Part of a small language model's weights.
Training: 732M tokens, 5584 steps.
MLP neurons of a small language model. Each row is named by its layer, matrix (up: input weights; down: output weights) and neuron, and shows model dimensions 80-271. Each number is 500 + 25 x the weight over its row's rms, rounded and kept within 0 to 999. Numbers have three digits each.
After each neuron's rows, "fires on" lists the tokens most often at its 100 highest values on Wikipedia text that the model never trained on; "fires before" lists the tokens most often just after its 100 highest values on Wikipedia text that the model never trained on. A number after a token or word is its count.

L6.up864:501477494469537478474501527508498479461500505492492490505508529490507499497520486470470493503487468477478467545482477563528508434526508504512532502515460495519543536463468496490500472517493539490503497524487518458534499506506502500513518486502518524501438494471484483488521514440485507501520511490428470488505470518501457504579537525540486507498497509510499493509503517501493534499541540510531493510512525498509491446516523521439497488529523505522538457493481484501512500515476530482531472508525522448499528499506498487516477475514506542506481533528522499528516509547485520532
L6.down864:519523499498544469510502497487476542504483524549484515483483454518507451452511526509477488521483523491489494541465512485457492447479486484493489498493468498508508499535507471508560499503444543547530488486484504505508483464528514503479538518491490511512532507537470478467497543462506506503537486517570516478511466492493535466530522446481532478500467523529560495467518477473500522525524491496473510473519498443451490535502539478513483470509484507512509472513506521557534500452481472487529559507562490506478508469533488535516532525473525522499479505483492518493516496501479515508
fires on: "\n" 42, "==" 34, " ==" 17, " added" 5
fires before: "\n" 94

L15.up471:484485503471489492455489523527447527482518505536545507481458485446501523588528542480547480535484506498516498483545569483508445492503524456505453480478521469478496485541497525524515484495490484490510492486496472524498497501500511515499494523505459489487520494517521512468473525502497477491487486457555495463521494535489506505510438528492521466496460479518497538484521506517461507507562496443456522493486470513554487487473521490497442491514484522507464528496483531442540472497475525534456508517480487524506493487510498460511544522457531517487459489478448470468557455521484519533
L15.down471:545483497480508474517489561536460502444519504530496504506491520479496508498497517490475517511509511462486488466543479467485473540519470507537491460533502533489510519509502532495499484513474478485508544462503475487535493489448490504504467503471505504505554477559508505492464514518490463479497502530513511518523479519498503483509468500556517498518476492534515500532539509479514511478464501495507548521522476521517521520505524506534480483561417461501533463538503499496559466504525493497535503479514520495508487476447505477495481499511462543502502512503470499471489499479515520527
fires on: " " 51, " (" 33, "|" 9, "." 4
fires before: "0" 53, "2" 11, "1" 10, " " 7, "5" 5

L16.up563:476521509466506523525495481454487491507539496496492485465503456487500487489534520515502543494478503499505464494480491512513498508487483539496524457564482556502476483507515502480483511471511481504499486506496505485514508481439523499477496488469473492489509502492489505537532499468514494450492525487520521477471502478519537534483507520469498541484517498490481529487534512504521521466553534467523556511491508525455491547484508465490526463449474503471435489473486506504512488485498541470458514477503517510504458514483518442539467521499507525522489493491472495511475488454522532457
L16.down563:556518530502491546507521526485502504520523497501458503520465497469508479490478489507474507491501561492500551530518511538507540508474497489488494490492481514507487537521509473490536474456488482527531478486497505536503489484517482500544496468493475475453509472464493523501480506537496517491480520474491506493523493465501475508499488507512511524487489445492516511432536514530539498529484461477476491464488534547496478512473499467486487469470473451498496483552525469494518511516466537459503509451435490501513512450521542475505487509488522452516530461527536474452483479499513508506
fires on: "0" 37, "5" 20, "9" 8, "-" 7, "–" 6
fires before: "0" 23, "9" 20, "1" 16, "2" 9, "8" 4

L16.up924:558529486486481478481460525470517420451454499497545519510522453506529506478509507473530490532483496518516448472510469497525520483538508503438511502492506513508522550523537458487524479504511480496460481484492526512524496497531486491501468529468545483530506506478475481500538545541526495492550470560525507510507511509495472509492532493490487490517500509514491521476512545501487475513498448507511497497550526484485499467544482526481487495549509506496483499508495500499501493506517535521519504524520470475495501499523501547465486535517496514513488529495539489420469542509474435528
L16.down924:528499533505502476463512503478515442490551497517511508534524509501479510514514524520513516551461448514484495514488519521547508487471501511479473481487482489511510497508537491480451505495517457530465530511517497497455492495496499494510511483494507485477528483476515494520486500494547539481468469544538502450477546502537474498514528536514514502497466517518527538493509484482515481536488483503483528475541522458483495503485495504487517526523507493458508493520509437481491527482520538544515476539515456529483507528520499537477508521516486491469501456495477527439477497513496462498
fires on: " May" 29, " January" 9, " April" 9, " March" 7, " August" 7, " November" 7
fires before: " " 70, "n" 4

L7.up659:494525500485520505508460495502513496477522484486497510495512505508498459511478468509475505499462501485461443485541507495532493503533508522486514481514523531486516464494517501469517484485501461497500494497474489496455494475493527466494493479529498448497506464491533482492527504514506504506488458529458462516493508504500547494465497506535493519518496504544541520528518515505503498546479491520495503547488471461527504533488513556523495549484440476474523516503504476447505540494486484480507520499495494503519500493512500529473552484459430529494502504508485532450511479506486467420
L7.down659:518497519520486478497481537495492483539517496520527496557555532521482510478534497511505539506487488497512471495508511437475470483521501490510508544478517508489526524496447519454545523491501565526457510509497490502480494504502519506501446539514512498545484520516513523488504493519478485525478536566492556508514439497499502499467513428509481488520491459493477549518518514514525461506517520498512487551512503497433468460529471486525496467536459543499549488486471475489499503486484505552497547505477478524510485512475472505472471495540493497548507512472480511493527481493500529497
fires on: " |" 57, " " 12, "2" 9, "1" 6
fires before: " " 39, "2" 7, ")" 7, "\n" 6, "1" 6, " (" 6

L15.up843:484515483498609470496492522535525507529516525462501514494484492476516483507473557481484485508497513468491468441502490472493493538493526521488476480536517522502494519516515484448515493523441516501508495470501486461503483477523505462467480486534503481468509523491480480496513507578479475505512488500482435514518472519483511509500510458470505502525478526505549493516534523528512500438496468488492510530514441526479523503449498539485524495457479462515523522497499473508491486528490505478472529491493507475492519498510514493513497519493488475515549500493493506476477451518500459485
L15.down843:525478428534507501500483488523498547535458484515486518478516511489507489517496509473501471505535494435469519505574456531465455527471576510507518497484489536522468466548459481528508538463475528539530513494485449495469469491480500474545468545528520509530438501514510529477491510500521473479465499491453482474531471463519492502437467469455507497491467518517476461458513522416501485521524446495454517552510511507490516492495471485531509483528514501489506486497535482470505494536515526490480473494489537500481552524459484495496529502487525489510480494507517472484464494503508506526
fires on: "\n" 100
fires before: "\n" 97

L11.up1204:504474474466480504453464526419496539492504518442531510468525513475483498452511482465505524512491489482515538514493530462527488502471471456527484480488478510497520519532481492493559479482458493515469507509511504497483493537482512512492462498487492484549508514498525483505488523524487481507478505509437495461513506523476484482505508538465479523505437477503520456522463506498524532481481497483533483519491461489476505488513475553493479503468548461493435533520471505497518470481475530496495516519502481490471454505522504503549516496514529502498541515486502517497488544496475507457
L11.down1204:486515509532508509507508516470518517518534535478458487477464471498492505459509464443520483513514537492489491485538523489479512507473506518494525474501547497508514470496495518476506517474514491516494491480461461530528518514507526530518526460472489551534505510539478477484519486475471463496468491512498518494504486518494486550457530555499476471488523498500492502489492509513492489487480482518540496494530443537489471475519468501552548453493474479542482544515489495494496534490517459494504460493471494477498518504444439501508499528491511479521535494511539516484462497508534496480
fires on: " " 52, "0" 36, " of" 8
fires before: "3" 13, "2" 12, "1" 11, "4" 9, "5" 9, "7" 8

L11.up271:484513481546548480450504497484482501500452507467490459538494466500511497525491518484498514480498518491536496505504492536510485507490486495494470489495546495483504497525461475499455514488500489516489511482513496476486526494480440473520529488502511484512518481510490498557525490563499486511492440520523486517500465497474500484498468480519549500515526501455483490513500513497469527502497485507531538486467470505503518484535480491508490506471455528498485516529506501459511527504486564504516495507498488504516536507535508527472542496514435460527508527483497463504570468523477517491
L11.down271:524491479533501496510473519465514504496538415496478453531511508473458484506533493532491505477490468506470470461521495515486493483495502497467513461483506489492512490475511453544508502495480513525518532518538498479488464494487520525500476495529475474479532495510465459519483500449528492552524500516505508537475487535453487517527514511469505503526529514514495524474537490543491523454504505486533553538509526496513525479547523472533454455502474533482446518489473471480493485455515506473504506446531467514485484481443493496470495500497479475477505541476532458528486471538532499515
fires on: "0" 18, "4" 16, "1" 14, "2" 14, "5" 11
fires before: " |" 74, "," 9, ";" 5

L11.up1121:449490483491495515485524509506499508505522525493491464491526481517535499504481457455482481516491453520462480498514479472493518478498480477482535505502448500448481486501492511478495506496466563525531473448482475502507454495475480471511454486526467512459490557500473536555496509512465509490498443570519420535485469467514481489462481497477492513514471493436538475459502484495513506532502524477484523513519496529509531521501511492521540499511523449482535515506493516532531507498460473497512508505535520511503494485547502506506556481457519524527513496501510502478479490547515524490
L11.down1121:489491463494484493489479527515499568489513511508492531455517528539484529431498528512484472527507517492504472488497486498531501486518548503520504497519474527532516488499487513507499504469490487509470477469517494478532513453510528512504532469506535487531534506576536482473516531471483484504529499501491541481461515481479463467520501517485486497546495543501464474474528487455460501521490485494493492541463500503459505492513475522478501533519480458487490504477547525517466492506483520489481524495510496482486507462529480529537456509487555528438489555509501500523471486465487514540
fires on: "." 70, "\n" 23
fires before: "\n" 60, " The" 6, " In" 6, " It" 5

L11.up1338:478519519548550536477458505535503515496547553534495523464512524498481485504486490490528544484470515505485507469539494477444515484486479465561493522529504498511500511531477522472463522524517479517505496522506490471497506476492509505492471456536538488486510509503530476547521479518479508477485505518481479520488479499457476538512519501511409463538503461490496513479529508484499564519518481464509572474495512489481523526536512488509476501517474510448489497468503478479451499499504527515514500551506478466518511507507519484527474463523517491506513500502488517504477480539517524526
L11.down1338:461465493500495477495487505481497481488483520517498508479523490489507527503494493483508510506492520456517502501526493469523527498515538470492489476484494475527492479520491523493532505479500490520478492517455486532547482514497515480512486515485467521512466442495509484463529437522491561489544480488510488468480493553519553536504487526497499483454509533505483518495470506472493461489490517476455497513544552486470505515503494504513478523483515544529491480526505518478517488470509536473467511540498510440476494531519491479441517522513493470522535476519482520473488549535472524506
fires on: "1" 68, "au" 4
fires before: "9" 59, "a" 4, "8" 4

L16.up562:478474508453495494481497527526481496494533491474504495459542525470460432508431528501524472513467497487474470480500488492517488505537550529482481476507524474458489508510517499460487480526455490509554465507533499539508490483515519510501475446480490511517483491487486532476511520535489515500453510533483536468460519507480508490479522523497482491514496508505540497509526523534528489491548468482471489549514509516497508476517537482476497497506494464541496529472478506516484518501468479499546500502487479503515462527494530516582519485534516474501473528483450514490492500498492479497
L16.down562:485502482461542491517482530513513502505509509490485533505482523539510479496490498435499484485496463504493505513516496464482441529481521498508479549536467497493483447490526487518542476554473509540507455527506476506539496535481489471547513479495494498523477523517476515486498466477481507480531501526492497482490457521479489503482507538441506486531451515487504489485545512467518474481455523538493435555496487504451512505467507477475501519493503493533506492518517504484450493512486514488469494475507510482477497497442430517501460530471496510511483540478493477490464482504509500489
fires on: " |" 100
fires before: "\n" 100

L11.up657:499502535478554503470496512504516487500496479508490489523474507468506454461500507500463498518467500511493497533481503509488501479531477481491478507486501462473548471530493460512522463463455551485523533495491516489489485500511542488459535507506496525526501497459494510521485478453503472519526485512503449494493483525448501511525516464547494490523487473523489497494512490463520496448496516483483509516533499458478510479525491484480543477476512470489473408505504508532514496500498475432535509525525501487493512492527497504535515473516505544477526517494541506497507531518505477545
L11.down657:498506530498492466486489519485498519477509513482467519469486546497539492467546517507479496517463530511512433498477506495519505472517490489509474486511504497522542465564515502502533466552494519472506508474515503517521516508486478494444525492542503532486501485495480484461501542485498471504519476503538458515466466439490498442546521511513499490474532529519491479493502499496510528508567480559501519503470534469507504465538531479482516500511542504470502496489514556540506513494457494505555517502558512519469485486555498466516486507468524543482466522464503534537509468492492483495
fires on: "\n" 42, "===" 21, " ===" 17, "==" 16
fires before: "\n" 100

L11.up73:521474504590484516466500509480499518522459504497477470482495475466523479512515472505515565465510485508558512505532492527467510527527483521520469516505553496497496472524498499489491469487509495538504533471541475523485490520494456486498485455520547498533506480517475476509480487521501482525489455519511494519475532499438503498456504537473501484489490502509497521488454521481444510486505472554510513509486500515510496468534498501479485492470488496486508447492482521430471499502461511523489512541497475446492527515544494525470493519504529413489521496504509456516542472500498448440
L11.down73:546460491444488518470470528521512482506515515545491497511551477498438470474514566465479483431540553494508554489518495539465517537467463510459487455489475491498495487489497503547500499498517464480507529474471474509479492540516458522504522536501462519504498500507502497519479512489474522483488492459511476477446518511470496474532509525521483539480510524498511506468503529512541502474502485529501505522487502523512465457475493476517532496501499489520480486537500480490509487510462472512527454472513526501466477477488516475478536484486495479512504528471468508514516501543484494489
fires on: "0" 69, "1" 23, "9" 4
fires before: " |" 36, "." 15, "0" 11, "," 9

L11.up959:509500534492490493481490489505504509496473514492548518484485459520462467520527504554520476501512494504443508535496479504492532506511528535553541489526572523528501476516499424481480477527507471490511489450489508536500504492543511503470492447457515512456471500486505495498490514497477484476493458508484500506496490468471497514454498487499490491496476454502496506466465511514429503459508489502508458485522518468502498440513491535522500496565535488481488473503459513478485541500501514534457524550523524511460500518502553504485453500482492548513524510528499483470488515498527470511
L11.down959:539429506483487480497480506506470505536512481471485474476500518493494529519496472487534488443528476506488456501476547515507529498485506480538522501467546530521516567552509502504485472491489519508499440521492478517482547505506514480491514465476521476495494503481462489539500476499475441465507461501464518528458500492500520522499492541520502544466442541503498494513506514486486449527518513547530476489497482501465470484459502459506509501482520512504497489520499480493505514498505491530520479514491495531482502542496497507515508470506453507500520565508514488509524495497479474525
fires on: " May" 26, " April" 23, " March" 9, " as" 6, " February" 5, " had" 4
fires before: " " 64, " a" 4

L15.up869:472490502526518505503494493489511498528493533504500486501497473539516501494513459539451536484523470526476501497544471456491484488481512515499487476558534515504483479498495504495486513471483505506514467506468514555495577519496467516512499503531507530500490475507515536518521486481486506496503489468482455500478554480533497545485541531501488477526475458473507478484519501524527522483478483522559589476460492498543484501493489544529484510491501467502532512521509484481486522499524481513478525510484491508501517512530477535496483473496499489516471446511507487485499495524523513489
L15.down869:495476514485470500527481458555498534492534493528457438498494499571501474473504528472495507509513539498501496482517513481507491489516481500485450486485469513515495501516480498524494511495476476466452471481505493541482556491495457540488541468512495542501503476483524509519502480477497515530509546503494493474490446495502489528506523472491538540546544537466481474518530505498501494496493522492474511513516548513504511465507502485483502529488506490517525515516479490544502547503513508492544546470499489514459512523487491510501547481498499502526550460524485485504508485509532488497
fires on: "." 43, "\n" 30, " The" 6, "-" 4
fires before: "\n" 25, " The" 14, "==" 6, "|" 5, " " 4

L15.up287:478505540511555497490507482515499477452567497539499556498492471522469496480459487492478498534505493478498535531507476502512515473475472464508513509472479490463506496544449496465477528511471486521547460466498494496494483514475508514505508540506518553500528490501501488513493472463485498485502471470513504475555506516497516525513503467529487492535498481496497517467497494490535489466528458514531543510513479490509555515529466506514516499555532495509489495481510476498428495491479534462526497481483488514523505502485546475496454514569459442515507495465463497536482461487473562488
L15.down287:512524484486446524508477487478519508470512490497551514523494517452462492517508510489495554503515529509514571485508492510513513502505487495475531503484502529521480515513513522504516514540473481554506536524475496493479512495487502509538507512510489509464499467535498510517501493478481528481542509524510456507492517516490516477519458527485494463482523532500474505506521514497500508504439462507443523471466491534542492511502506500537447461486549498470514501492489494552473502500473518496486523483448483531454483474513477488458460497457493481496506489529462486490486495441513480443
fires on: "1" 40, " " 24, "2" 16, "3" 6, "7" 5
fires before: "9" 21, "0" 17, "2" 13, "1" 11, "3" 5, "7" 4

L6.up1249:488510499505516511501482493497511491491522512471472520495494569509464536573486505490514571484468505497513536483476464495473522495500492555518489469553508512480538477504465555482533519483508546491480508484520500525485476509554518500519526500486511483483491478454502524468486502463532495539533513503499478486525488505520507483493515507485490492490480510527463488416478508496516512489589503537493469521483473520529478469511509471497486476537523478467547485490510497445506502482552519461518518475501476491518513508481452510518497495469495463465502504512535482502487475497550418527
L6.down1249:480482461513466480477454510506514528513505497546498520526486490474522499500500500496523541502536472435503479471502462487517513498499499493481497528490523528501541450522513467458527493480535515534433496504503477514515528487493512459472513520522463511462487535508469496478494478533502498486477512467518531512489526507517527490544525502496510491502529478508506499504545482468451524513461518494532467458478491524466506504488515486486515499518485464530536500500468507561471481509511475527513479495525525538439531512523509493514536527484463494532492502520541515519502544489500474479
fires on: "–" 45, "0" 26, "-" 19, "1" 4
fires before: "0" 18, "1" 17, "2" 11, " |" 6, "7" 5

L15.up1321:482513534466514494479542473530489495495498474475482486483529480515525481499507469535507490514502505497492493494491485485545447462484472524492516449465489521517476506468443478496516486484482482533455511559521505525495489468475539511508510493516449506475511484468517512536556487473512509504535522489491538497530501478510500493495482452447528556520507517477515523460492511458512528512488510494482479496506524494494482522522521473487542499477507488520515480477536485504513507449494553520478480500469549455513474485503478442489474496582504500526500498484482489469521479478477476488
L15.down1321:497530500494491511519501536458511467514498532476494503474521476491509506526528515509496495475499509476507549530500478460527521470499507496486523490500511477509441456471460503460511518500462437508495513493475479500494458458492498470517513517520513507541561493511512487497448489519548515454513486484516487529535504486548540504550513486507486509548451462496492515491502525529503490531477507474524478511482494505547511529543506504520488507467474502489517495540545486532445527506513533529510502460462474545496525521513469524534532489509483506496487450496487492527540543489534497557
fires on: "9" 20, "0" 18, "–" 12, "1" 12, "." 10, " " 8
fires before: "1" 26, "2" 16, "9" 13, "8" 10, "7" 10, "6" 9

L11.up1271:493527545511527499489495502523496524488484508486491527499491467531494528463501536526479495506503496499495466495475492545502483467487494508527492452521495465528491485509489472538473547496505524501478495491495483477522460519503504477474511529500498520455525511514509535537510501536488545490549517461499490531525483489468499485502486515486513482517492477480484487522457508487522497410512521531479507484482547455499490542492496503420509470538502488500467466509484515506504481491528489494511450492511547495519488499493526502475515555541506521495492428523506502482452520530489527530
L11.down1271:522520472458457513505497465557509490486504512490512455502513433488500498522536519510483487496494496531493512473464457495468489485488479487469504464473463497518470466482483477479517528509507485494480495512536445532465461503495533485513463493486485482518509523516506493498476485489524492498492523525482503472468545538534549482527517482527470486485482504537533501521485508485515507512499514452482487483482480514485522493494502428487497485503462490515529466481490556530496521548560467492498471494500501556446555444516457537453504486499492494541514480496509519434506500515462503490
fires on: "–" 31, "-" 31, "." 7, ")" 6, "9" 4, "8" 4
fires before: "1" 45, "2" 13, "\n" 11, "0" 5

L15.up1191:482478513486483490513509499462471524486480476495541496513529515485496534504509480461501531465474495510466412528519465502469509476529455518515514466512505466488505492504513535517523518454459528526503547503476513495497484495497508488477501494477475496514507537499535525497494547497509492547507550528458479503471500476495510446505551516522517501515496504510457538523507505536552535508485532505510490509508575495552477477498505547505506492483475531511539471518516465487490521515535485476490453515538542526511473527507528477501536486502535525485503503503518477524455562523510547508
L15.down1191:498518507518477502526507495510493486508461533495480521479495540487475475505504501499515510534513477456490515464527452504497470523486518507512488466522511486481546459545469502502534496476479505476507503521521537542524509470500539486491524534482449490517497462492449492510519491441508459510515513488524479464495508489516493485527477517492498537494485506479462480487528450492462479566502511458488489456458528489526469489467514510527514527475487526543519530530470484481506508471545474491445494498511502532488500491515506480539530493526504526543514500482513503473446552546465502468
fires on: "–" 50, "2" 13, ":" 9, " #" 5, " " 5, "." 4
fires before: "1" 22, "0" 19, "2" 15, "3" 11, "6" 5

L15.up8:532516480512492489474505521475471510498508519502476461533473518497507514498456494497530540480561486479471481517510469507440502508535453491486471477466527514499478488495509478495508491480501502524494509504497483501536509449452445527528518496541528510487501508514511496541508434544504528507467476467497507502521503462456492493499493523541503480503498498503513466462527490479463578495512467512517513506501509502507506489513498479486458485480503465507480529520472470493516542530523558498500489486466465495481521464496514511514529486501498472507482515502472475506456496523535556525
L15.down8:500528524465478471511498500521535507484504482571487511533482521466453464499483530498465516512550471486509496487490476495484553440483538516475469478465553488485496496512501495486494491507499436508514462496474459506541484536482488495545511493431478529516559474444501485532471493495473457467496488490508552498465499514484543487496466483530524535490498532507509488517516518495460461525488497475490542504463499529505510515503464505497489469469467558516482455519480483525480516504510494527508483516510521490444477488506492507499493508521520484510533514531492445495476507509507479513
fires on: "1" 24, "0" 20, "7" 13, "3" 11, "." 7, "2" 7
fires before: " |" 70, "." 7, "5" 5, "–" 4, ":" 4

L16.up425:446517486475480492497508503509502504520483502499454461515484507512484462532505498494540571531505508476484432470460488525482495507513535520524514508505517494490500486487501491507504448476502517492507525521473514472466523516429521494511500513495516483514515528495484474525516486526475541514490473478484499486498491462491521387523493477526483486514535516475497489549483507485514523486472454526490454516456548476509423477498524519486452509483519500465489502524505479492498477487533496449485517488472472518491490499452552543461468535506507510479521528495506515492494494501496531480
L16.down425:514499499529486500504528472510469516537507561514455524490506516493470519474519506472480466458544462478507528506523496507524523527502488477473518499484507509555476525470472536440546512492522529512508490557522469465459519523501518460529506481446454488555504509493510508488511515503488457462498502444519482479517511499489512508517546480464510517543508482459503488508522459499494465482507479514478508507522520482500479458486494505514496476524490471511511522515487479489506501497511525468497501514483521462512528504506487514443497444532431514516508513500504521543522502519524431522
fires on: "2" 78, "0" 11, " Paul" 4
fires before: "0" 60, "1" 7, "2" 4

L7.up486:516468449493519539493486531463483514507551488493471492488484515534516498547489530477514512495481471472490503477498547535448512539459513503500516502542469507485514488483538479471509532486483529508459510513489505497562504480459483482504491475478486523456501500496476515496491508460487462509517462470506511490518501488522500498486497463496509458498469502541504479472447511480507496479520528532512488504474517504535505498493585506533463457466499494483488502493484500508512478514498515477533489472501453491485486494442502518483499496485508497493486534513467492527501470491541484547
L7.down486:517493481550509501454485515504503473517524507490471469496478521492443501550525503489468486509509494481518460497508512452468482518493500486502503479514479527525506472476421504512509491506557473526520523480456496485474454517498492506459524475469507515488548521571488477492491503458511521499531488487527510488530539496501495535525541493519501478522510543509438513477542499470464510528493518465495536510493495484524513455539464464472519504512508460542521508487521492478490522494462516499511513477443536500484453483489521469516528529484531444518487493456511473484487503472511481489
fires on: "0" 100
fires before: "s" 33, "1" 18, "0" 12, " |" 6

L11.up191:481487490463525497518517524500572479472537494457484498501471520517472502512507517471511508476507458474491480521512540469453492522490517469474500468479483526465464542467448472498516479517506530544466521504546510515523473483467488481481476496542485527483499480497468493494486522491478541525498460498496511520554499520517448508530514533464456457516485510515516491528480492487525460528514484494487494517515506517502500496523524499549518443499495480535496504487483503474521496468546495490501443508503511501512536539501492505472503466513482481497475483555498442491477481492527466455
L11.down191:518438480507483487512449534492497536518517483514502507535477531474519477491513517471477510418486466506496473533487488513497522490496464522515480489532501547480515547491476529469505476486511509515511527493496542504491442486494534552490496477532549497480509503496438512511520462518521507484504543511559475487475519492525518529504496570537463499467456502538490515499469511492541481534515506506509505515512524509483485542513503482517527542495452466511479523521498510486496485496533507475454449495519517512447497517515495489502512476479510529502531536525492516501467485488471505477
fires on: "0" 85
fires before: "0" 70, " with" 5

L15.up212:477491486477501483469477518465465524472481458531518496491480542489457491523537502473506487506475469510512522490512489477502508498498475501523516500480532510500458489530475522505547500473495469508446484463514472534479493490498502485533480510514490463510493491509487494514468521484518482470515503492520490456482477545522497464505494572524476500464436490503486499548540485546449499496530534466521525522500533518535458511491487448482538476489480532476511526511485467511506484519528524542465504556487518476515473495504494541495504523541537490473484552488482466463535483513476501394
L15.down212:480425498469514499518493499530508472512484523475494490498461499528465483476520473491490503500520496435498443489486481497521501518519549485494478470479509513476478470525511549525480478470477534570446512526514469493511499545520506487476471541541481511495550473528493566452522489497495527485534491532474497472499543474540466528508484554530486484507511519522465490504523505507445496504471482468497540509477473533486454499499504499472517545535479536477471513525481487514483511494553503515529474514523511483493501529496484499468504478463493520499500488499480502496498540468503550476
fires on: " " 59, "0" 24, "-" 7
fires before: " |" 21, "0" 20, "1" 15, "3" 5, "2" 5

L11.up1170:512502481508524497492504497518462513472492499527465521505508525524505453497519522502489513506477527504525448489502516480510495515465508490488472514475529447494509502466515522484469545532477484517460520520485502534511496462522488489487484525503502444488493518509525482512497495479452491498520521528490496529461476513495476525471487467440485488507496496492511482485471533495494533460529539540549553506486485506574512498516479488519487491507507566463516496512506461504475485543480461518495546531468518454508494510483478519496475514480484473447541508508515456491508522518518504497
L11.down1170:501479541520483482466463510496491477478505503506482492499503530522502524544479469497514473498469547512506529478471497462516536495504523463519470493447465486561465490522440531476502508513495497492494477505481505525490491515532471524467478480497531514519529487511534510524468514521480486464486516460536535510473462523495527550530506498494498438521476505527469482521476508471491478522498496550485529445461483523536515481521488506530496468499485495517509509511530500543462527541474488497531477530461526472480514511521465489454522505539469486475530531510502522471515519524529530474
fires on: "1" 100
fires before: "9" 69, "3" 6, "0" 6

L15.up140:477497478459516493467497489520496490499528521484474536470480578517484483494512494511500470500458516533473423521496509479511489474494499470491469479496495486504513487512487451477549460541468495522550509496498488541512487496466497470450492496522487485519521530475445526502528511477468507506517481490498468509498472499488485479519518521520500481479549525519551491502507496517499499492551459521469467542504508508469524503517512484501520458487516493491517503479532523506527493515491439467468536479523457492498502498508539472561484481483536543496471499485508534533510499583496480492
L15.down140:484526472439502468474480524524491523487518531517498517453488527497516499491519509483506491508465480481517482523510507464536486505506532468512511519504492517510541439488501474497530520508488496480517476440492458509503491512509540481501526472509467518513513500557479487456482535493420490473519507513514509509491474428497528484502499510463500478479486557499511484521543498487511463503509493515460496551510521501449546510472542503520545515506488514478499517497533529520511503502496515495498547489529482499473539485544465511502473513477541539509496534514550493539498490522497507511
fires on: "==" 46, "===" 26, " ===" 15, " ==" 10
fires before: "\n" 100

L15.up764:458519499485486482465503514501481495475496510434494481489500453492514493471518486524443476505512414540499496487507472484490489504496521502528485449492554512485489515485481494516492509534518511539528500496527513483483526471460459510473513524477509550546528488536512490494520505451534516490494464489491519513483507483491513514529513483478512497483503504521565488493521547515499474474471503493513488530520513521497472524517511506481450528502468474491400571511478511512493509507511510412507482499479482446508508489502516502502466479481508478529452484460526539539480478522498475505
L15.down764:525506475534468493481484518519447492458512518467482507501516487504463466502560482490486466543469478482511532522449530486492502520481529496522472494517526531541502496527514498474521479499505488473501457535494505520499489480487537484471530508451536482498515484541548528481532504477448512505528536487508520516524504474522472446471541491530508517472489497482516506495520514485482516504580565526486491479481471516479502509484509495466494483480499481489522521493511476507529504483464513516466516499518462458489489518535524442484540510509511470497467511532499516501479484501521531524
fires on: "." 34, "==" 20, " ===" 12, "===" 10, " ==" 6, "\n" 5
fires before: "\n" 60

L15.up1021:524483499514516493476530532529519539509480514439483483475513548536544515498511501510521468523458476543502431492516517514520486502498526497520531492542502504503480482496522497471518491520515477516503506520502511527493480519449465503468534550506487527514527505493463470488502522470509489536482572496515513538479460482522512489530491527473487523519500539481496495453501524499484476491501505474522456523512511504536490457546544488525494531458521501510491544467519524460545513504505520499532511492558531480481498479490505523531480510516512455483544467472516553535504507593483467455
L15.down1021:467434549472506539509481519474499523432534521446517506528488515493503515485493497508500449502523478467474469514507468545516514493475525509503468529498494458536477513471493543524550514510510462501505507542500501511507514519503493504480504490484530493503494486637489502468524482519535464542487477501469508481519440515537505473507467491471504516504528472496476496495514472490554546490509470470508519498480513494500486482452504531462480453466495492457506491477516502468481513499467454492530485503507488489498496469516455474469503466502498505492527486489545528523520547512459503480
fires on: "==" 54, " ==" 10, " the" 7, "," 4, "===" 4
fires before: "\n" 69